From a checkpoint of a small transformer trained on Wikipedia: vocabulary 8192.
MLP neurons of a small language model. Each row is named by its layer, matrix (gate and up: input weights) and neuron, and shows model dimensions 0-127. Each number is 128 + 24 x the weight over its row's rms, rounded and kept within 0 to 255. A neuron's up and down rows have the sign that makes its largest values positive.
A block is one neuron, or neurons of one layer that tend to fire together. Before each block is what it responds to, as a language model described it from the Wikipedia text at the highest values.

Responds to: Infobox and table field labels
L6.gate75 [136 114  81 100 126 111 102 118 135 144 118 132 102 101 126  80 149  94 112 105  97  85 122 123 134 139 133 159 113 103  90 145 131 156 123 125  90 142 147  92 174 123 175 122 134 140 158 161 141 105 126 128 148 170 141 144 124 125  92 166 104 194 170 139 112 136 177 145 128 131 195 132 121 115 118  97 117 127 153 181 124 149 112 122 138 127 141 125 122 122 148 122 113 151 151 153 154 103 111  63 107 111 130 119 116 140 143 127 103  94 109 145 159 111 105 123 132 137 139 123 100 137 160 143 121 186 113 149]
L6.up75 [ 95 101  94 165  94 192 159 116 114 112 109 111 136 185 130 126 127 123 133 137 112 154 106 143 152 116 145 184 149 106 156  97 146 151 134 122 147 145 125 123 142 116 144 116 124 147 140 128 102 129 120 116 108 113 156 123 155 143 179  94  98 105 143 141 137 149 156 116  97 161 136  84 142 152 150 138 137 134 130 142 130  83  90 103 149 170  85 159 118  94 164 113 148 111 112  86 161 142 132 180 170 109 118 121 151  95 121 138 124 172 115 142 116 134 129 169 153 129 122 148 166  93 127 103 121 153 117 140]
L6.gate128 [ 70 123 136 122 113 174 115 123 156 149  97 120 122 152 111  81 136 150  97  86 138 122 109 129 152 105 152  81 169 161 143 171 156 124 115 185  90 141  90 130 135  76 168 114  88 178 133 109 117 146 141 146 147 133 139 147 142 110 118 123 108  79 136 138 148 161 138  98 111 123 128 179 185 118  86 144  89 131 120  92 113 137 140 134 133  87 129 161 112 122 142 118  95 148 146 154 109 117 115 134 169 124 142 123 155 117 123 119 165 135 166 114  92  93 153 123 146 110  97 135  74  91 161 169 140 130 111 101]
L6.up128 [ 96  98 133 142 107 200 191 111  95 118 102 140 136 121 105 133 167 174 114 139 105 128 165 107 134 147 176 116 150 168 130 111 112 101 157 106 105 114  96 127 127  82 148 115 137 106 140 125 117 142 108 149 126 113 167 184 152 136 104 152  96 114 142 126  96 114 120 113 118 110 149 130 145 107 159 155 139 137 139 138 124 167 146  94 133 103 129 130  88 137 141 130 137 142 124  96 147 169 100 107 147 117 149 119 131 148 101 115 146 139 150 168 149 143 156  91 127 123 124  81  80 120 134  92 183 166 106  90]
L6.gate537 [106 144 115  99  88 137 161  98 151 147 140  94 116 145 134 150 133 146 160 127 103  74 110 118 116 102 158 108 143 128 161 114 109 166 109 111 146 122 111 144 105  89 141 130 123 141 127  88 125 137 134 148 135 116 153 112 128 114 128  87 109 163 109 178 176 105 144 165  88 161  89 131 152 185 114 132 117 180 146  97 110 127 147 117 129  84 113 144 103 133 112 139 137 117 127 129 129 133 162 115 156 144 112 125 140 129 115 176 141 116 148 124 133 149 126  69 138 136 159 124 156 151 142 136 130 140  76 104]
L6.up537 [104 169 117 152 102 132 137 130 126 136 114  81  94 132 129 169 150 117 120 137  95  86 147 141 124  98 158 135 126  95 136 121 118  97 147 144  96 162 173 135 103 120 123 122 119 158 146 101 140 110 123 120 119 162 129 115 133 112 149 137 123 137 163 150 152 140 129 107 116 112 120 141 137 148 104 115 147 129 134 132 143 129 167 115 115 101  79  95 146 130 170 111 126 117 143 103 158 113 159 149 127 163  92 135 145 117 141 120 128  94 129  89 119 105 133 121 123 125 126 135 138 114 154 118  82 166 120 152]
L6.gate557 [110 182 115 176 138 127  86  83 150 146 146 114 110 172 134 126 148 144  69 125 131 138 129 143 144 112 151 103 143 107 135 170 134 130 115 135 129 135 152 144 114 112 155  80 118 163  85 146 116 161  73 155 107 144 133 117 105 124 177 107 164 127 136 129 105 103 129 129  92 106 156 157 126 165 112 160  79 148  90 143 109 137 126 127 140 127 115 145 120 139 157 152 121 150  80 192 130 113 116 138 122 135 133 114 138 160 148 156 131 134 144 171 119 120 151  96 130 114 121  82  99 137 131 137 117 128 105 130]
L6.up557 [160 100 129 135 126 119 143 112  77 126 113 153 110 169 130  57 129 105 150 144 119 131 136 137  97  91 120  98 143 106 116 106 126 150 124 141 132 139  99 145 149 123 138 109  91 137 130 152 125 154 157  96 194 133 113 145 139 119 111 151  69 139 111  98 135 134 128 138 168 136 129 143 159 124 121 131 107 166 135 129  82  94 152 120 111 116 131 148 159 112 122 102 161 109 136 123 121 138 181 100 138 117 113 103 103 151 118 147 123 114 152  98 164  89  84 135 117 129 148 133 121 107 157 108 122 120 133 136]

Responds to: Biography headings and role prepositions
L5.gate435 [119 144 116 115 115 138 133 111 110 138 110 149 105 111 142 149 110 111 124 117  92  93  96 105 151 134 157 112 146  77 103 124 146 119 107 127 131 105 135 100 118 138 178 154 133 187 149 134 165 177 149 149 122 122 161 108 123 148 122  97 158 129 163 140 135 107 140 147 127 135 169 110 161 159 134 152 172 123 117 154 133 136 131 174 129 135 107 147 135 114 124 127 144  92 119 201 184 115 148 122 132 113 141 111 157 185 123 146 107  93 134 114 125 128 128 132 103 133  84 118 165 103 183  93 154 139 118 142]
L5.up435 [127 121 134 124 126  99 124 125 181  92 138 128 138 105 108 115 110 110 115 181 144 154 114 110 124 140 133 149 155  73 127 149 159 137 106 138 109 105 147 139 167 123 150 107 114 173 161 140 142 141 155 115 145 113 140 148 123 131  97 141 146 175 103  98 107 137 108 131 116 118 120 142 160 143 131 151 180  81 122 164 181 105 178 102 101 150 118 135 129  98 125 129  97 139  83 146 117 127 100 152 119 126 156 106 110 134  90  82 113 150 122 120 121  91 100 105 133 109 183 142 149 144 149 126 140  86 151  97]

Responds to: Mid-word continuation pieces
L6.gate56 [134 105 158  97 123 135  99 126 133 119  93 118 143 111 141 110 162 127 110 107 148  90 152 135 201 124 117  87 132 128 127 138 164 133  84 129 109  99  99 152 130 115 132 138  98 160 112 112 134 153  60 112 104 133 160 130 172 118 103 142 131  96  96 158  75 136 109 154 147  66 123 141 133 144 161 150 110 104 114 140  87 132 158 127 139 104 105 144 103 100 156 148 133 136 126 142 129 158  91 114 151 123 117 112 133 161 126 128 131  96 144 148 103 137 103 126 139 135 127 141 149 116 138 169 165 167 146 135]
L6.up56 [115 124  95 152 137 111 134 162 153 118 131 167 122  81  87  75 153 144  89 110 124 147 104 123 110 100  98 135 164 130 151 129 138 135 130 151 157 129 164 131  90 154 133 130 149 141 127 127 165 131 149 135 108 148 113 157 134 146 123 166 102 121 147 140 100 156 135 118 157 146 117 133 127  82 164 135 107 136 104 106 127 131 113 176 134  83 144 111 141 132 113 161 130 117 128 120 113 120 128 148 145 107 132 129 111 122 101 125 170 126 133 112 179  92 180 136 116 178 137 117 118 106 160 108 113  65 171 122]
L6.gate236 [151 131 166 124 127 122 133  98 168 109 125 154  95 157 159 152 106 168  94 109  83 140 134  90  98 141 120 139 158 143 134  92 151 118 123 126 123 129  91 165 106 140 143 158 166  99 140 129 129 100  78  97  88 114 141 124 142 136 130 126 136 122  75 117 130 164 121  97 105 127 157 121  99 165 124 107 132 123 114 157 157 131 114 136 103 111 119 164  97 128 149  87 142 101 139 139 132 120 122 139 110 103 109  75 162  99 136 157 130 149 141 162 138 116 123 165 122  77 100 131 156 141 120 126 144  67 115 146]
L6.up236 [120 141 122 110 113 141 149 126 101 131 119 140 113 102 141  91 127  90  68 117 158 123  84 148 125 135 105 134 140 124 125 139 152 137 116  89 200 179 126 101 184 112 120 167 132 158 115 169 123 170 117 133 137 115  93  89  95 169  77 129  91  98  94 171 109 138 128 141 165 149 134 100 116 143  96 124 128 134  91 114 109 148 105 107 119 108 143 184 117 148 126 142 105 140 148 150 131  94 103 133 132 149 142 127 146 128 106 113 152 137 143 167 117 129 134 137 118 138 154 108 141 115 141 131 108 110 150  91]
L6.gate253 [108 162 101 145 106 165 138  91 144 107  74 128  92 164 148  75 131 136  85 142 103 124 127  90  99 128 126 131 161 137 133 122 127  88  81 134 122 160 144 127 125 133 123 149 138 165 129 143 110 148  90 122 149 133  97 132 134 140 122 158 142 116 198 122 136  76 152 109 128 132 119 142 147 117 150 111 110  98 133 126 108 181 171 117 108 138 106 146  89 112 130 122 110 109 132 148 168 120 151  97  82 126 147 112 145 153  79 129 151  98 132 148 124 101  82 144 104 103 137  85 156 135 157 135 173 113 117 116]
L6.up253 [151 137 144 153 148  85 129 141 166 122 153 159 141 127 111 148 133  94 145 114 142 155  94 149 143 129 126 127 141 153  92 146 131 135 124 107 131  97  79 129 131 112  89 163 178 161 132  96 153 117 106 170  75 141 144  94 120 187 113 128 139 112 146 151 124 159 160 124 165 108 108  90 139 128 112 174 138 100 133 106 122 110 103 148 105 124 124 121 147 104 141 117  98 152 115  79 106 120 122 106 114 117 125 149 104  79  87 125 131 172 151  94 124 115 157 164 115 126 173 163 136 118 174 125 121 128 139  97]
L6.gate787 [118 138 104 120 142 152 151 116 141 141 158  66 130 139 154 125 101 163 117 117 110 132 113 155 139 118 137 151 118 118 149 154 162  89 130 148  70 130  98  97  81 157 104 145 128 167 138  88 160 133  84 130 100 126 107 111 115 163 111  77  88 116 136 162  79  72 152  97 159 157 143 131 139 145  88 153 147 123 144 146 163  99 114 136 133 115 150 184  74 115 130  86 109 122 184 166 148 109 156 172 110 124 152 113 171 128 119  83 103 120 166 135 174 142 103  92 120 111  85 115 151 111 134 108 132 153 124 117]
L6.up787 [117 154 147 103 127 145 111 107 128  73  93 109 145 112 142 165 109  84 132 125 114 118 140 118 156 117 112 125 156 160 112 143 128 135 111 119 145 102 104 114  97 171  85 124 150 146  65 103 138 169 141 135 137 136 157 134 116 118 161 145 154  88  82 144  97 128 130 113 145 145 129 124 114 125 144 128 144 128  92 119 143 160 150 149 148 138 106 111 120 130 142  85 170 124 157 150 125 140 117 105  98 106 157 152 121 119 104 155 121 144 105 120  91 173 166 143 138  92  92 117 107 119 126 159 123 128 117 135]

Responds to: Markdown table separator dashes
L3.gate20 [123 130 128 138 106 125  98 127 172 130 131 115 111 119 119 141 154 124 115 134 141 119 123 120 104 127 122  67 118 159 144  89 151 153 145 151 131  72 109 142 142 105 168 110 156 162 110  97 124 143 128 123 102 104 130 129 133 140 157  74 161 117 134 116 126 150 171 119  97 142 124 152 166 109 133 148 171 104 122 150 145 173 186 100 120  71 136 119 147 151 180 109 140 121 141 116  80 126 119 127 179 121 110 111 150 109 145 149 154 120 142 116 153  99 191 124 125  95 136 147 134 138 178 167 181  99 117  91]
L3.up20 [ 93 123 164 155 141 106 166 131 124  90  99 107  64 121 189 119 203 119 144 143 132 123 138 118 112 134 149 127 135 159 143 113 152 171 173 101 143 142  97 138 145 150 141  91 111 116 119 154  95 128 124  98 153 129 133 157 160 113 120 121 102  84  83 105 117 123 174  93 157 150 125 103 117 115 118  90 171  96  95 110 178 124 148 121 139 156  80  94 121 154 114 127 155 143  94 163 148 151 157 113 142 160 123 152 171 113 164 126 130 108 114 117 130 131 118 147 158 124 108 111 105 146 121 123 115 119 142 163]
L3.gate22 [ 90 115 167 153 133 116 114 130 140 105  81 117 149  98 124 127 132 161 110 116 141 128 127  88 147 144 172 116 138 151  78 117 168 139 116 155  92 130 130 147 136 114 116 109 128 108 182  94 129 110  89 177 119  76 195 145 123 130 116  91 127  98 115 105 126 119 137 132 111 149 137 100 113 129 112 160  91 157 132 110 144 108 185 128 108 123 117 135 129 141 115 118 119 152 121 129 123 102 127 115 129  81 158 108 153 146 151 167 135 157 128 106 104 151 140 109 208 115 183 150 119 112 153 118 126  88  77 118]
L3.up22 [123 118  91 111 157  99 110 180 116 161 132 177 115 137 144 127 178 128  96 130 143 123 136 128 118 134 111 108 150 118 107 118 157 137 136 102 115 112 162 137 172 145 107 137 114 138 133 146 128 118 157 122 131 143 187  99 146  85  87 118  68 137  97 179 156 107 108 135 186  96 145 107 163 146 104 116 122 121 115 142 116 153 144 108 109 112 158 105 120 140 118 149 108 117 117 164 132  69 135 165 133 123 121  81 164 176 152 181 132 111  98 129 107  88  96 181 170 122 158  96 150 119 122  91 162 120  95 121]
L3.gate694 [ 89 133 115 127 149 148 113 113  88 106 142 150  89 110 154 125 127 166  64 133 128  57 116 145 154  76 135  92 122 110 127  52 144 129 115 132  89 110 154 138 100  74 147 121 139 135 134 116 171  80 138 116  96 114 174 173 105 155 144 113 111 171 122 124 139 169 113  92 131 148 108 128  84 160 154 143 140 156 115 161  75 125 162 104 110  56 154 159 115 111 165  72 143 147 114 147 125 109  99 104 120 113 113 121 102 145 115 155 118  83 123 163 174 116 138 120 119 115 135 112 115 110 129 115 165 122 128 139]
L3.up694 [120 131 116 158 130 156 119 133 112 167  92 143 123  99 164 116 200  85 130 140  82 104 136 143 116  89 114 148 123 111 125 122 123 124 155 127 132 140  85 103 111 169 109 131 125 157  89 123 128  96  76 140 152 118 113 174  91 138 129 145 113 137 154 106  88  99 120 124  96 154 172 158  95  86 132 108 124 143  94 103 152 116 154 157 117 123 137 152 109 112 143 123 142 108 119 154 128 179  81  93 126 128 157 103 144 124 157 117 136 139 130 108 142  96 144 132 120 124 128 128  96 147 164 159 130 130 104 123]
L3.gate865 [ 98 132 103 158 138 143 119  95 118 126 111 116 144 100 140 119 128 121 131 108  95  49 114 143 143 133 123 101 143  86 136 126  95 110 139 130 116 114 156 114 101  86 102 131 116 153 150 119 125 146 152 153  99  38 146 120 161 136 135 141 149 121 104 176 123 145 117 120  74 124  99 136  93 150 148 146 137 120 112 103 116 133 144 164 124 115 109  94 136 128 132 124 120 120 137 191 136 106 125 110 152 118 106 114 125 163 108 156 141 164 111 162 153  97 132 108 124 121 111 140 160 151  94 142 169  95 129 112]
L3.up865 [ 86 105 137 146 171 145 158 127 146 139  83 137 120 174 157 145 127 143 149 133 134 117 134 146  97 132 101 132 104  78 150 155 120 134 141 140 115 107 121  98 104 148 114 109  96 117 207 122 119 107 121 144 162 121 108 124 107 120  93 131 104 181 106 126 102 113 126  81 146 117 122 129 127 102 108 109 122 116  84  93 161 128 181 140 140 148 123 110 141 150 118 159 144 119  82 140 146 135  99  88  78 133  86 132 127 141 119 155 108 148 113 101 143 146 112 142 159 150 124 152 105 155 107 140 105 108 142 146]

Responds to: Infobox field labels
L5.gate620 [105 155 158 112 110 152 103 112 145 106  96  98 115 107 131 124 135 128 116 166 128 112 142 165 118 140 110 150  97 146 118 120 174  71 160 132  78 148 121 140 149  81 159 109 136 159 149 116 100 117  90 129 135 142 167 149 131 140 154 153 124 143 115 159 143 126 137  83  93  94 107 122 140 121 166 110  86 124 129 130 145 178 120  94 121 109 117 116 114  81 123  97 143 132 122 149  95 173  86 122 148 130 138 130 118 135  93 127 129 119 149 135 147 119 134  94 149 152 149 167 154 106 163 108 134 183 157 143]
L5.up620 [123 169  72 119 133 131 129 110 106 155 110 154 161 110 102 152 133 137 139 109 126 123 125 119  82 115 121 125 152 115 122 163 138 160 108 154 106 134 128 130 100 139 105 122 118 138 116 123 160 146 147 108 176 157 136 134  95 125 109 158 153 129 134 142  91 131 144 170 165 129 148 121 196  96 146 146 147 159 145 141 149 156  89  95  99 158 151 151 138 156 109 132 182  93 130 158 141 136 119 124 130 119 103 123 121 171 104 120 113 114 174 101 103  97 178 107 108 130 111 139 150 133 126 177 136 126 148  67]

Responds to: Word-second-piece fragments
L3.gate129 [141 143 114 134 129 138 151 104 108 119 132 180 120 156 108  97  89 106  90 133 106 169 113 115 121 129 151 133 184 161 137 138 106 120 109 172 130 126 106 140  91 116 130 139  84 124 143 114 145 141  88 120  84 146 115  93 133 115 151 112 145  72  98 132 145 111 151 162 122 121 106 139 114 142 119 132 165 117 147 143 103 123  98 117  92 156 144 146 127  93 104 136 139  97 180 133 137 142 143 144 128 151 124  93 164 132 122 146 114 126 172 119 111 162 128 116 123 176 123 121 143 135  79 151 122 117 126 124]
L3.up129 [ 99 135 116 122 104 113  95 135 109 172 159 124 139 130 153 130 127 134 114 168 102 160 101 155 156 152 151 105 166 130 141 124 115  81  90 168 151 134 130  82 126 107 115 172 125 134 144 130 169 110  87 115  92 120 142  95  95 118 109 101 125  84 153 157 142 113 111 168 140 109 117 128 151 165 116 145 142 126 101 146 163  97 130 150 165 137 124 111 129 147 134 132 156 123 171 156 129 112 181 150 109  98 141 109 127 114 126 117 109 110 118 147 136 108 151 104 134 141 137 101 126  99 115 120 117 107 117 136]
L3.gate237 [114 147 133  95 147 140 136 126 130 148 115 100 126  97 129 139 108 145 111 122 160 119 100 173 128 133 101  89 137 133 154 135 131 124  84 150 125 168 131 149 131 131 140  98 142 111 129 140 103 172  97 136 114 107 101 118 121 119 130  95 119 138 126 156 162 175 153 158 103 122 106 114  82 148 130 110 163 116 117 149 103 120 131 128 120 107 146 175 160  93 125  78 163 109 129 121  97  53 161 139 144 137 143 107 161 126 136 116 112 121 146 110 140 143 148 120  93 150 140 119 135 142 151 107 133  68 105 110]
L3.up237 [129 133 143 161  87 101 144 142 128 133 164 120 153 152 141 127 166 150  74 106 127 158 120  90 121 110 137 144 190 119 143 131 132 188 139 135 142 111 111 130  99 137 157 166 104 157 100  93 140 113 141 132 133 126 184 128 150 139 125 103 137 125 110 122 172 179 124  98 132 118 160 141 100 111 124 104 106 126 129 103 126 113 152 142 120 111  99 146 119 133 174 123 106 138 115  93 156 116 173  85 123 128 176 130 119 117 121  98 157 138 125 149 106  97 170 165 111  95 140  89 115 128 114 101 114 155 162 176]
L3.gate278 [113 120 114  85 130 140 132  90 134 142 146 145 134 146 100 103  68 134 121 132 172 111 177 117 173 157 133 137 119 113 128 167 121 106 109 130 142 118 120 102 104  74 108 146 118 150  99 105 152 143 112 172 112 135 114 164 156  99 122 135 170 128 104 138 141 126 130 139 119 131  99 154 146 180 163 155 140 182 118 118 127  93  85 111  81 121 156 129 105 106 121  93 127  91 105 135 119 114 128 128 198 136 132 127 134 107  75 115 136 125 170 132  94 146 125 117 142 125 113 163  74  97 150 115 145 101 125 128]
L3.up278 [140  78 158 101 161  81 141 139 105 137 176 178  95 134 109 128 135 107 108 109 142 128  91 134 117 130 128 140 127 155 141 132 120 134 107 148  94 155 128 127  80 151 115 121 103 113  96 112 106 136 149 159 101 133 116 108 119 111 134 139  97  94 135 147 126 156 117 138 140 145 153 108 134 110 106 112 142 124  75 155 106 146 161 122  89 166 164 133 129 150 153 144 163 131 161  84 135 135 127 163 128 122 149 128 156 162  97 123 123 119 162 139 155 126 114 164 127 108 160 158 140 128 165 121 101 127  92 113]
L3.gate300 [ 82 154 127 106 123 146 101 104  78 115  92 113 163 121 112 109 132 150 141 128 122 129 117  74 147 130 115  99 151 125 123 148 148 111  89 123 116 138 107 119  94 129 115 172 155 129 121 103  99 111 149 121 122 144 156 129 138 136 182 100 103 151 109 171 141 157 172 129 137 144 130 144 103  99 163 146 157  91 134 140 103 133 126 145  98  97 122 145 140 168 124 135 119  85 155 126 122 105 122  95 176  81 134 119 107 145  98 152  89 133 153  97 152 134 114  92 125 123 167  77 141 141 119 122 141 111 124 127]
L3.up300 [153 162 114 136 132 115 149 127 139 159 103 164 124 168 144 102 126 112  80 137 136 127 127 133 182 123 141 118 151 129 135 175  96 131 120 141 125 118 112 102  93 110 120 114 132 154  92  82 140 124  95 150 116 121 156 164 165 164 135 142 166 142 110 103 152 128 143 137 146 103 121 120 108 151 139 112 135 131 131 140  98 139 128  99 106 177 128 142 138  78 132 151 158 180 187 123 176 130 124 130  98 106 141 100 109 120 103 110 137 137 142 107 136 148 155 109 112 184 100  95 123 116 112 122 131  78 102 153]